Weights of a small GPT-style language model, trained from scratch on English Wikipedia.
Size: 16 layers, 4 heads of 64, vocabulary 19827.
MLP neurons of a small language model. Each row is named by its layer, matrix (down: output weights) and neuron, and shows model dimensions 128-255. Each number is 128 + 24 x the weight over its row's rms, rounded and kept within 0 to 255.
A block is one neuron, or neurons of one layer that tend to fire together. Before each block is what it responds to, as a language model described it from the Wikipedia text at the highest values.

Word-internal name fragments. Second word-piece of a word split after a short prefix, mostly surnames: the apostrophe in O'Neal or O'Brien, pieces like Eötvös or Schrödinger, plus rare words such as harsher or salivary.
L12.down193 [157 144 173 139 137 161 182 134 138 172 108 138 116 140 100 104 126 127 104  87  85 130 130 135 169 164  88 168 118 158 121 124 150 115 116 123 123  77 106 142 133 118 150 111 112 104 131 129 146 142  85 151 145 104 117 127 138 110 106 102 121 111 127 114 160 152 117 114 114 114 112 152 121  80 113  99 149 121  93 150 136 120  97 117 159 146 168 160 124 164 149 105 167 148 124 106 123 136 164 111 100 139 110 103 104 122 138  89  91 102 138 119 154 131 141 132 139 120 125 101 119 131 136 172 101 151 171 132]
L12.down909 [ 99 146 109 145 149 107 139 116 124 161 155 104  71 141 133 116 129 146 191 125 177 124 109 109  78  99 112 103 140 112 109 110 161  98 138 176 129 123 117 183  92 165 101 141 125 109 118 144 154 146  81  96 112 151 118 103 140 116 106 134  73 124 158 133 137 150 152 116 176 157 136 166 145 125 137 110 167 136 139 140 151 132 115 122 152  63 147 138 107 139  91 126 142 119 185 156 122 118 150 155 112 120 137 129 145 110 167 117 128 117  64 120 131 139 114 103 137 156 134 153 147 127 166  96 114 164 108 100]

Mid-word name fragments. Apostrophes inside proper names after a short prefix, as in O'Neal, D'Onofrio, Rockin' and Keb' Mo'; also second fragments of split names and words (Oceanside, Shea, Ourense).
L6.down54 [131 128 125 109 156 128 121 118 109 118 100  85 131 122 148  99 138 140 153 119 142 150 134 103  93 129 173 140  94 121 140 117 142 171 141 139  93 134 132 165 118 104 138 109 103 100 144 117 137 106 129 148 112 111 157 139 151 132 136 140 132 122 104 187 120 120  98 128 114 126  97 138  89 123 189  67 130 175 153 135 152 145 157 118 149 157  98 155 150 114 124 134 163 147 163 145  96 154 130  99 117 149 152 143 140 134 172  99 113 124 100 141 135 123 161  85 162  79 132 156 109 122 134 141 122 128 158 120]
L6.down121 [136  85 130 106 121  87  91 127 130 116 146 105 100 130 121  93 142 120 112 156 204 123 134 183 145 122 132 110 122 108 105 137 127 139 135 124 111 111 101 119 125 138  97  97  98 122 114 133 101 164 116 116 173 139 123 107 108 127 121  84 139  94 130 115 101 124 155 113 168 157  93 123 132 185 126 171 116 180 129 130 128 153 111 126 160 129  97 119 132 116 142 138 138 110 154 122 134 158 147 101 130 100 143 110 160 103  86 106 146 131 136 124 155 163 152 143 127 109 128 117 129 122 149 121 142 157 165 105]
L6.down210 [136 111 154 123 101  95 138 137 153 141  98 124 152 155 164  82 138 117 132 123 112 163 113 133 105 124 149  95 104 140  94 134 106 146 150 125 132 184  99 135 131  92 122 137 153 155 144 112 113  92 126 132 145 152 119 139 171 119 121 108 130 144 149 123 126 121 128 123 114 143 138  57 119 165 125 110 145 137 144 109 152 131 190 128 114 104  97  96 128 131 161 132 111 184 158 152  76 121 104 123  93 149 177 132  89 117 113 111 117 163 180 122 159 111 141 176 153 102  90 113 166 119 167 135 113 142 127 140]
L6.down463 [102 155 161 160 129 126  88 141 129 152 164 193 119 129 119 159 108 182 155 115 128 147 143 132 141 131 142 121 118 134 149 133 123 139 125 161 102 131 175 151 131 134 117  78 151  81 122  85 141 140 161 105 122 128 117 119 172 133 116 113 137 162 177 144 125 118 134  89 162 101 163 132 117 140 151 131 172 114 120  99 171 126 150  99 117 111  81 129  80 110 140  74 104 149 138 118 119 170 126 109 105 158 110 124 130 147 130 144 164 135 127 137  88 119 158 142 160 132 104 130 161 107 137 161 153 109 119 158]
L6.down541 [134  85 127 127 133 116 111 124 102 164 125 120 136 131  98  97 115 143 133  90 143 137 143 129 140  90 119 175 129 137 115 117 123 135 101 117 141 106 139 139 110 167 110  82 128 109 140 134 144 124 104 112 164 156 144  96 147 125 147 161 124 146 103 118 143 126 103 139 133 111 165 133 128 155  92  96 106 134 116  62 155 136 109  96 113 106 143 105 105 181 104 115 130 145 167 120  85 125 171 131 113  94 128 151 128 119 131 120 111 140 124 139 148 156 138  98 137 117 139 122 105  92 141 141  88 126 138 122]
L6.down631 [ 94 138  91  96 136 145 119 132 126 153 107  93 125 139 166 137 156 133  96  99 150 174 149 147  87 126 135 135 113  87 158 110 169 130  89 140 120 148 182 128 155 130 121 131 121  92 161 124 162 129 147 133 168 158 162 125 107 128  94 131 138 116 128 180 148 177 125  76 154 111 118 112 100 156 148 157 122 144  83 146 144 149 153 152 157 103 131 163 120 124 164 128 140 157 154 150  92  96 152 131 117 118 118 128 158 157 130 119 108 136 152 101 184 107 123 117 130 135 103 150 103 138 125 173 146  98 169 124]
L6.down814 [122 122 110 117 138 186 113 104 132 148 123 136 140 153 146 155  89 139  91 195  95 125 132 155 105 106 122 108 113 113 127 147 137 132  96 118 172 142 158 113 105 116 132 109 129 132 169 103 193 136 119 147 118 128  95 139 157 103 179 187  76 116 158 129 128 130 129 176 106 122 101 126 123 113  79 182  85 100 133 135 173 118 125 132 138 134  83 112 137 118 173 117 174 122 125 107 144  89 122 132 115  95 128 128 122 111 131 149  54 104 126 167 133 119 133 156 114 104 148 147 127 108 102 109 118 115 149 140]
L6.down827 [113 127 161 129 139 138  99 124 126 123  77 125 111 146 137 118 143 126  91  96  64 142  80 113 151 145 107 149 129 139  92 138 131 134  99 109 125 150 123 159  95 102 105 103 119 132 126 119 154  91 115  90 122  94 139 113 125 136 152 107 148 139 149 145 115 108  98 129 177 151 101 123 108 157 132 135  98 117 132 141 113 114 149 143 122 127 160 202 106 134 167 154 117  97 114 135 132 169  85  90 107  95 123 169 128 114 153 137 171 144 143 203 137 108 110 117 147 124 141 158 125 105 186 154 108 139 131 131]

Mid-word pieces, infinitive verbs. Word-piece continuations after an opening letter or fragment, as in T-ook, F-ram-ework, Sch-ram-m, plus bare verbs after "to" (to have, to give).
L6.down123 [144 131  91  84 104 103  89 112  92 151 120 181 121 153 119 113 139 113 143 131 131 147 130 165 132 127 110 172 104 131  88  87 124 157 105 120 136 108 111 144 135 115 131 119 115  95 122 131 119  96 125 118 149 123 126 110 108 126 132  80 142 120 157 125 119 115 130 171 125 109 114  89 165 117 119 136 125 112 125 129  83 174  94 122 176 118 179 135 122 154 137  90  89 166 148 101 153 120 116 161 138 171 138 116 142 144  97 133 100 100 158 157 161 121 172 157 162 140  94 132 126 145 142 147 115 122  94 115]
L6.down196 [109 121 134 147  72 122 120 110 148 136 153 133  79 130 122 102 137 107 185 141 141 154 176 161 109 123 124 127  95 124 124 119  96 133 112 133 128 122  77 124 149 147 124 136 156 149 136 140 150 140 151 162  85 111 131 135 153 148 133  95 139 137 116 108 134 105 100 141  98 130 171  82 119 157 161 146 157 124 152 123 112 151 101 160 146 158 114 171 124 124 129 136 114 105  85 101 143  55 104 119 146 108  91  94 104 118 142 100 139 119 147 132 127 119 102 149 137  91 149 131 171  87 150 162 142 136 114 101]
L6.down333 [165 148 147 149 111  98 119  89 126 118 173 131 156  96 120 146 125 112 105 112 147 159 113 152 120 100 139 127 127 128  67 128 122  74 161 129 141 118 121 121 117 108 163 132 121 139 134 136 149 163 129 141 103  99 119 107 103 101 138 107 144 136 141 124 104 102 197 164 144 124 136 109 130 123 117 116 127 116  93 141 120 151  86 169 118 137 131 180  95 142 118 160 114 120 111  90 116 126 144  93 144 105 125 162 123 135 186 107 118 144 103 206 117 140 185 104 139 133 152 168 154 118 126 139  95 108 137 133]
L6.down344 [116 155 118 166 154 172 110 133 156  96 117 123 162 108 101 122 188 125 115 137 132 124 131 106 131 144 101 128 138 149 124 138 122 110 176 130 130 163 160 102 177 136 128  98 101 147 150 131 153 144  78 130 131 129 118 130 103 127  95 106 144 186 128 111 143 104 123  75 144 146 124 108 150 135 127 135 149 138 178  88 141 135 119 116 123 105 170 106 144  97 123 157  93 159 127 111 132 111 129 134 149 123 132 163  61 122 152  66 101 108 163 182 123 127 114 169 102 146 101 133  91 119 142 112 122 126 146 109]
L6.down498 [170  94 152 118 158 151 137 136 144 141  97 169 131  94 108 176 137 100 126 136 108 101 107 121  94 144 114 113 117 155 106 128 135 123 124 154 113 151 124 123 144 129 154 165 146 162 176 154 115 113  92 139 160 145 104  91 140  81 155 143 128 128 162 191  92 136 120 137 118 140 137  90 136 143 116 151 139 113  99 130 136 158 138 109 145 106 200 147 129  98 139 183 124 135 114 141 137 101 145 142 108 199 118 170 158 115 146 122 184 107 128 103 143 129 157 130 141 133 143 204 147  49 110 110 129 131 158 118]
L6.down738 [130 147 137 119 164 148 162 139  80 101 115 139 120 122  85 121 105 160 147  73 155 118 145 121 104 133 130 100 135 126 117 128 120  92 159 115 119 112 141 124 149 152 144 155  92 168 114 100 132 115 149 159 131 113 127 138 173 132  96 180 127  91 147 136 143 131 114 111 141 103 106 134 151 134 142 133 140 139 153 110 139 113 111 107 121 111 107 166 109 138 146 129  88 138 140 158 114 145 192 114 124  91 129  92  94 129 141 137 140 133 109 159 110 142 138 155 128  83 102 105 128 125 183 157  81  84 127 135]
L6.down752 [118 138 134 141 132 150 125 135 108 130 109 116 125 108 110  90 167 176 128 137  91 126 147 168 141  71 140 153  98 163  76  81 106 103  93 120 103 127 164 103 127 112 114 111 111 170 174 106 112 126  98 170 137 148 121 153 122 127 136 101 135 144 142 134 170 134 148  99 127 106 172 156 132 152 164 115  97 148 125 144 149 139 143 131 104 102 150  95 160 150 107 126  88 110 125 151 148 128 166 105 114 165 127  90 146 142  89 122 143 127 165 144 123 137 135 181  86 147 120 140 126  77 122  94 163  94  87 137]
L6.down823 [ 80 147 149 111 115 135  97 119  92 153 100 144 121 146  95 122 128 133 148 133 108  75 130 120 113 136 104 102 128 128 121 114 169 159 129 156 146 118 150 141  78 113 107 126 116 112 103 124 137  87 136 118 155 154 107  93 151 132 125 119 118 109 197 170  98 173 105 161 135 111  40 148 123 144 155  99 130 122 141 117 137 103 139 105 112 146 160 133 153 105 141  92 185 108  98 107 135 137 118 151 114 115 117 121 180 104  86 147 110 145 130 128 101 141 133 126 100 123 170 116 104  57 125 121 135 102 125 123]

Predicate verb after subject. The main verb or gerund that starts a clause right after its subject or a linking word (he, by, who, while), e.g. threw, playing, having.
L8.down465 [123 132 158 135 129  83 121 159 172 118 130 142 158 125  88 162 148 103 147  95 122  94 119  86  88 161 133  94 166 182 141 119 140 145 137 112 133 135 109 158 117 131 144 123 156  88 183 143 131 124 133 139 128 157 108 140 142 153  87  86 194 133 160  83 107 113  71 156 156 129 141 103 177 145 106 152 101 135 104  76 174 144 130 158 117 125 181 111 152 131 147 130 120 124 162 132  98 160 147 176 145 120 123 110 117 111 144  91 134 154 123 154 164 124 115 116 141 135 117 156 119 157 136  69 122 109 150 113]
L8.down765 [141 163 134 132 115 127 135 132 106 110 146 157 150 135  99 126 154 128 144 101 161 103 126  98 149 147  88 159 148 112 156 119  77  67 182 156 142 161 113 105 135 114 108 129  97 115 151 133 143 111  78  86 155 169 138 167 149 132  74 167 142 158  80 147 132  81 147 147 104 112 146 117 178 103 133 110 114 110 127 138 110  94 103 146 144 109 176 150 144 127 134 110 105 119 151 187  86 133 149 139 154 136 126 130 133 122 176  95  96 140 127 125 148 129 176 102 128 172 108 140 150 148 114 109 149 136 141 123]
L8.down775 [137  92 109  99 130 159 121  85 162 106 141 120  73  93 118  98 149 115 164 142 112 147 101 104 140 147 144 123 138 107 150 130 156 154 107 150 104 128 167  98 124 142 117 143 120 152 163 133 102 126 119 111 181 174 123  81 122 112 124 127 134 128 106 118 136 119 137 128 120  82 129 150 120 148  95 101 154  85 125 136 178  96 112 141  80 167 134 167 118  77 106 106 137 150 145 128 151 105 149 101 105 142 142 141 132 143 116 134 122  71 131  96 137 145 151 109  93 125 117 130 117 133 115  95 104 114 137 123]
L8.down1006 [123  71 142 105 159 141 130  88  70 105 119  95 116 129 171 124 106 153 112 129 156 143 132 151 140 157 130 153 142  93 118 124 143 126  81 131  98 144 136 124 125 131 131 126 156 135 155 133  85 154 183 114 109 139 145  95 109 138 161 141 105 123 122 167 124 123 114 139 143 114  97 133 117 151 102 108 156 170 137 136 114  97 172 124 111 149  68 119 137 129  79 149 142 114 148 126 135 104 120 120 132 126 148 112  92 168 149 107 125 180 135  91 121 126 154 102 133 113 148 114 130 166 130 176 123  93 129 148]

Numeric table and census delimiters. Pipe separators, dashes and next-slot words right after numbers in data tables, census demographics and infobox lists, e.g. "| 845 |", "90.6% White".
L12.down569 [150 134  93 161 134 168 116 124 143 130 129 136 113 145 133 138  96 116 142 160 160 122 129 129 151 113 168 112 126 110 109 138 107 147  91 139 147 147 159 145 117  85  99 137 139 141 170 112 104 179 160  88 114 143  99 159 148 161 115 136 124 130  98  87 127 109 131 140  95  97 141 114 136 166  88 144 118 121 140 174 128 143 136 141 122  81  97 119 146 108 123 145 133 143  97 117 136 156 101 117 117 132 100 165 108 122 117 125 167 172 140 131 146 121 106 162 131 101 117 126 145 109 148 153  77 102 167  83]
L12.down798 [175 166 121 130 106 108 152 165 166 148 125 102 145 188 139 166 128 138 142 154 143 140 128 151 160 144 115 107 161 139 133 100  95 106 134 146 127 177 141 145  75 136 112 156 122  82  99 143 161 151 127 143 126 133 190  93 129  94 117 117 174 129 109 104 143 141 128 112 123 126 138 126 134 126  91 146 134 121  92 142  90 128 138 133 108 143 165 107 129 100 144 110 125 131 138  95 107 127 116 154 131  99  83 137 131 123 128 133 113 120 100 143 155 130  96 109  97  90 160 111 131  72 119 164  99  77 125  99]

Phrasal action verbs. Main action verbs, often the first half of a phrasal verb, after a subject, "to" or "then" in narrative text, such as moved across, step down, hand over.
L12.down432 [125 118 113 228 149 113 101 173 114 116 116 140 108 125 122  93  66  91 135 152 138 150 177 101 106 122 108 157 120 114 171 119  86 118 116  98 162 126 129 113  96 120 137 129 139  95 142 144 160 103  99 152 106 118 135 122 119  94 134 142 146 110 155 117 164 122 115 173 110 137 137 118 129 162 121 107 136 117 126 126  88 150 151 158 180 117 104 145 112 113 141 137 148 131 143 107  83 121 139 115  97 145  85 117 107 129 151 109 173 113 138 113 119 100 136  77 141 108 122 131 118 139 145 116  97 125 150 135]
L12.down669 [167  92 131 157 123 126 167 108 160 151 140  97 151 157  86 152 110 109 117 148 112 117 139 122 124  90 127 132  93 100 112 135 113 109 120 132 129 137 158 139 109 108 112 125 139 173 120 121 126  75 114 121 138 157 101 124 119  81 116 155 144 138 171 145 151  96 156 151 145 111 142 100 108 150 167 132 157 142  98 158 146 173 101 149 149  98 153 134 134 125 158 140 119 143 121  92 123 152  83 125 154 149 146 123 128 179 151 139 106 175 145 134 171 101 121  76 146  82 141 169 145  97 151 132 138 111 162 117]

Word-internal joiners and spaces. Fires on punctuation or space tokens that join or split word pieces (hyphens in names like Jun-su, apostrophes like Prud'homme), plus table-cell spaces.
L8.down253 [105 127 121 149 162 121 156 131 147 112 172 125 132 151 103 179 142 142 141 125 154 130 135 138 135 102 113 203  97 128 162 144 123 133 110  97 144 156 128 144 172  88 140 104 113 121 125  86 116 141 147 163 148 151 130 182 113 109  94 147 126  86 116 116 152 145 112 127 183 150  74 134 151 173  82 148 143 117 146 135 123 154 125 176 128  92 162 150 147 128 136 167 149 160 128  79  96 106 112 143 121  87 131 128 124 175 134 119 169 108 119 158 100 135 119 134 135 142 145 145 104 164  84 141 123 132 134 146]
L8.down381 [ 86 132 108 164 143  75 144 120 137 142 135 137  99 131 140 106 137 134 121 137 136 101 120 126 138 150 129 145 163  74 145 142 152 138 139 132 110 159 108 115 135 103 108  66 101 123 134 119 141 127  77 149 118 103 180  92 109 141 169 120 135 109 156 176  83 176  92 125 144 141 113 103 141 119 129 126  94 157 147 139 120 153 132 136 161 117 156 131 140 174 111 139 117 163 179  81 165 135 107 142 140  97 119 166 161 118 165 126 117 123 126 166  95 169  90 136 123 146 147 150 101 139 124 133 155 145 172 177]
L8.down572 [113 138 125 189 112 163 113  81 107 159 119 104 140 146 119 138 148 125 121  70  71 178 126 126 158 130 110 188 156 129 162 111 129 121 144 108 151 143  89 115  41 154 150 156 113 145 153  68 144 110 125 125 154 127 106 101 142 117 125 137 133 130  98 126 160 105 115  92 126 151 142 138 107  89 111 116  85 170 123  83 132 169 165 111 102  97 109 137 100 136  91 122 172 126 116 134 120 178 100 113 128 141 115 141 131 146 141 155 124 111 153 107 131  85 144 155 110  92  99 121 148 110 121 119 132 158 128 140]
L8.down847 [143 110 127 144 145 128 104 151 189  90 119 142  86 134 144 143 108 167 159 122 118 122  99 157 155 156 138 131 143 114 118 110  98  96 135 129 134  92 125 103 109  84 158 125 125 157 130 132 148 133 119 141  87 138 106 104 117 131 127 120 123 163  96 120  89 108 120 175 134 100 124 162  86 134 158 115 149  76 111 200 118 152 181 142 152 128 116  99 147 113 127 162 148 117 103 141 150 104 109 134 114 165 148 153  90 140 165 120 143 139 150 114 102 109 155 134 118 125 132 136 123 154  91  80 120 138 110 163]

Statistics phrasing tokens. Mostly "of" right after a percentage or number in census-style demographics and statistics text, such as 11.8% of residents, 8% of the mass; also nearby quantity words like people, million.
L6.down211 [130 153 109 127 130 155 136 142 107 130 109  96 128 107 138 144 126 149 116 168 138 154 160 128 132 160 152 130 168 177 103 117 148 148 124 155 137 131 144 109 172 135  84 117 142 140 166 148  87 115 157  74 116 161 143 134 162  84 107 163 117  77 172 143 121  86 136 149 136 101 117 144 124 142 116  89  98 138 133 132 101 127 107 116 153  98 117  94 127 120 116 115 116 172 147 166 125 117 134 106 137 106 201 111 139 128 118 118 123 119 136 139 131 139 124 151 112  99 174 105  95 148  92 112 148 117 144 103]
L6.down306 [141 105 113 144 132 145 147 147 134 133 139  81 142 150 158 110 130 105  99 157 132 124 134 111 140 143 124 114 140 148 150 124 118 172 151 117 152 107 104 119 110 150 165 145 155 114 177 167 131 127 139 136  80 101 149 119 158 187 115 133 136 170 109 100 173 180 134 124 143 110 106  91 145 116 139 154 152 122 143 133 115 113 129 108  99 148 143  93 133 123 177 118 107 142 150 168 133 124 132 153 102 155 149 114  82 161 100  98 149 141 148 138 134 120 116 131 103 102 126 158 100 167 117 166 148  90 119 182]
L6.down331 [154 103 144 147 157 145 108 138 151 170  87 137 140 161 167 168 112  99 139 129  96 143 100 137  97 145 155 150 125 130 145 116 166 136  91 175 127 162 141 146 116  90 148  92 109 107 148  84 153 134 165 107  96 166 140 116 169 185 121 124  92 126 134  54  95 175 127 108 107 117 116 140 137 116 136 116 154 113 159 145 146 176  96 143 134 129 110 144 153 160 120 104 124 136  92 135 114 122  58 146 131 122 105 118 133  97 112 127  87 120 160 140 163 131 136 119 146 127 116  94 126  92 123 136 136 171 139 125]
L6.down370 [156 137 145 158 139 168 153 124 116 119 100 141 124 193  91 150 129  90 149 111 150 169 111 114 175  97 133 153 121 170  90 124 149 126  96  83 139 138 169 170 153 134 128 115 185 109 152 169 169 133 156 121 135 122 104 112 111 164  90 158 143 111 117 108 117 134 132 129 137 124 145 142 149 126 121 169 159 103 100 142  71 103 122 171 127 153 132  90  88 128 159 135 125 115 134 102 134 102 117 106 117 129 123  99 130 128  95 161  84 139 106 125 100 124  74 130 106 134 150  88 131 178 134 154 169 127 135 133]
L6.down455 [118  85 112 107  91 179 144 142  90 135 117 145  98  95 107 162 154  96 131 120  98  98 110  99 114 131 137 120 153 136 138 148 112 108 148 145 105 136 135 132 117  91 128  80  96 130 196 173 154 107 141 124 121 115 131 141 137 125 112 115 120 146 134 106 141 118 175  75 109 103 104  57 130 132 115 123  78 127 190 120 119  96 113  98 154 126 100 117 104 142 154 119 143 174 148 126 141 136 150 157 105 164 100 161 131 138 127 128 104 147 140 131 125 158 145 110 139 104 127 134 161 110 128 124 105 113 145 149]
L6.down774 [103 115  99 151 151 131 145 110 137 109  80 167 180  84 129 142 143 110 153 146 100 156 152 140 154 104 111 111 173 112  95 138 114  98 146 101 110 114 105 130 132  85 103 158 108 150 172 115 162  87  98 140 172 135 139 122 133 136 151 128  94 141 105 108 107 142 146 137 153 133 143 125 150 119 119 163 134 161  95 119 132 147 152 146 147 106 156 103 129 105  90 156 123 154  83 137 111 163 116 130 127 131 152 134 140 138  87 128 137 154 116 155 118 180 133  98 116 115 140 114  80 138 104  88 179  79  98  69]
L6.down787 [187 126 145 133 120 159 141 150 115  98 100 148 154 150 148 155 114 142 105 152 130 128  92 156 122 142 142 189 137 118 125 139 153 112 130 121  82 143 113 148 100 128  99 140 167 141 107 130 102 151 164 151 153 113 122  95 123 147 122 124 187 170  96 124 141 139 111 149 179 165 158 121 115 112 117 131  82 125  94 159 127  94 113 113  99 109 100 171  94  92 101 135 133  96 133 111 127 124 166 134 121 143 123  72 106 125 156 153 155 134  92 104  80 122 108  86 142 139 164 143 101 125 115 182 169 112  88 146]
L6.down820 [114 152 100 159 114 127 171 157  84 149 110 146 133 162 116 150 116 128 128 106 142  93 127 154 153  99 139 104 121 121  92 115 139 153  95 139 140 123 147 125 151 101 150 101 148 148 152 182  75 143 127 155 117 118  84 152 144 137  94 144 158 147 113  60 112 110 129 144  86  87 142 133 147 115 110 137 118 115 165 114 155 104 131 114 161 121 128 102 118 138 144 127  69 103 119 129 127 113 103 116 139 139 120 135 172 110 115 151 162 138 119 118 124 133 146 106 139 110  80 130 130 104 194 136 165 105 123 163]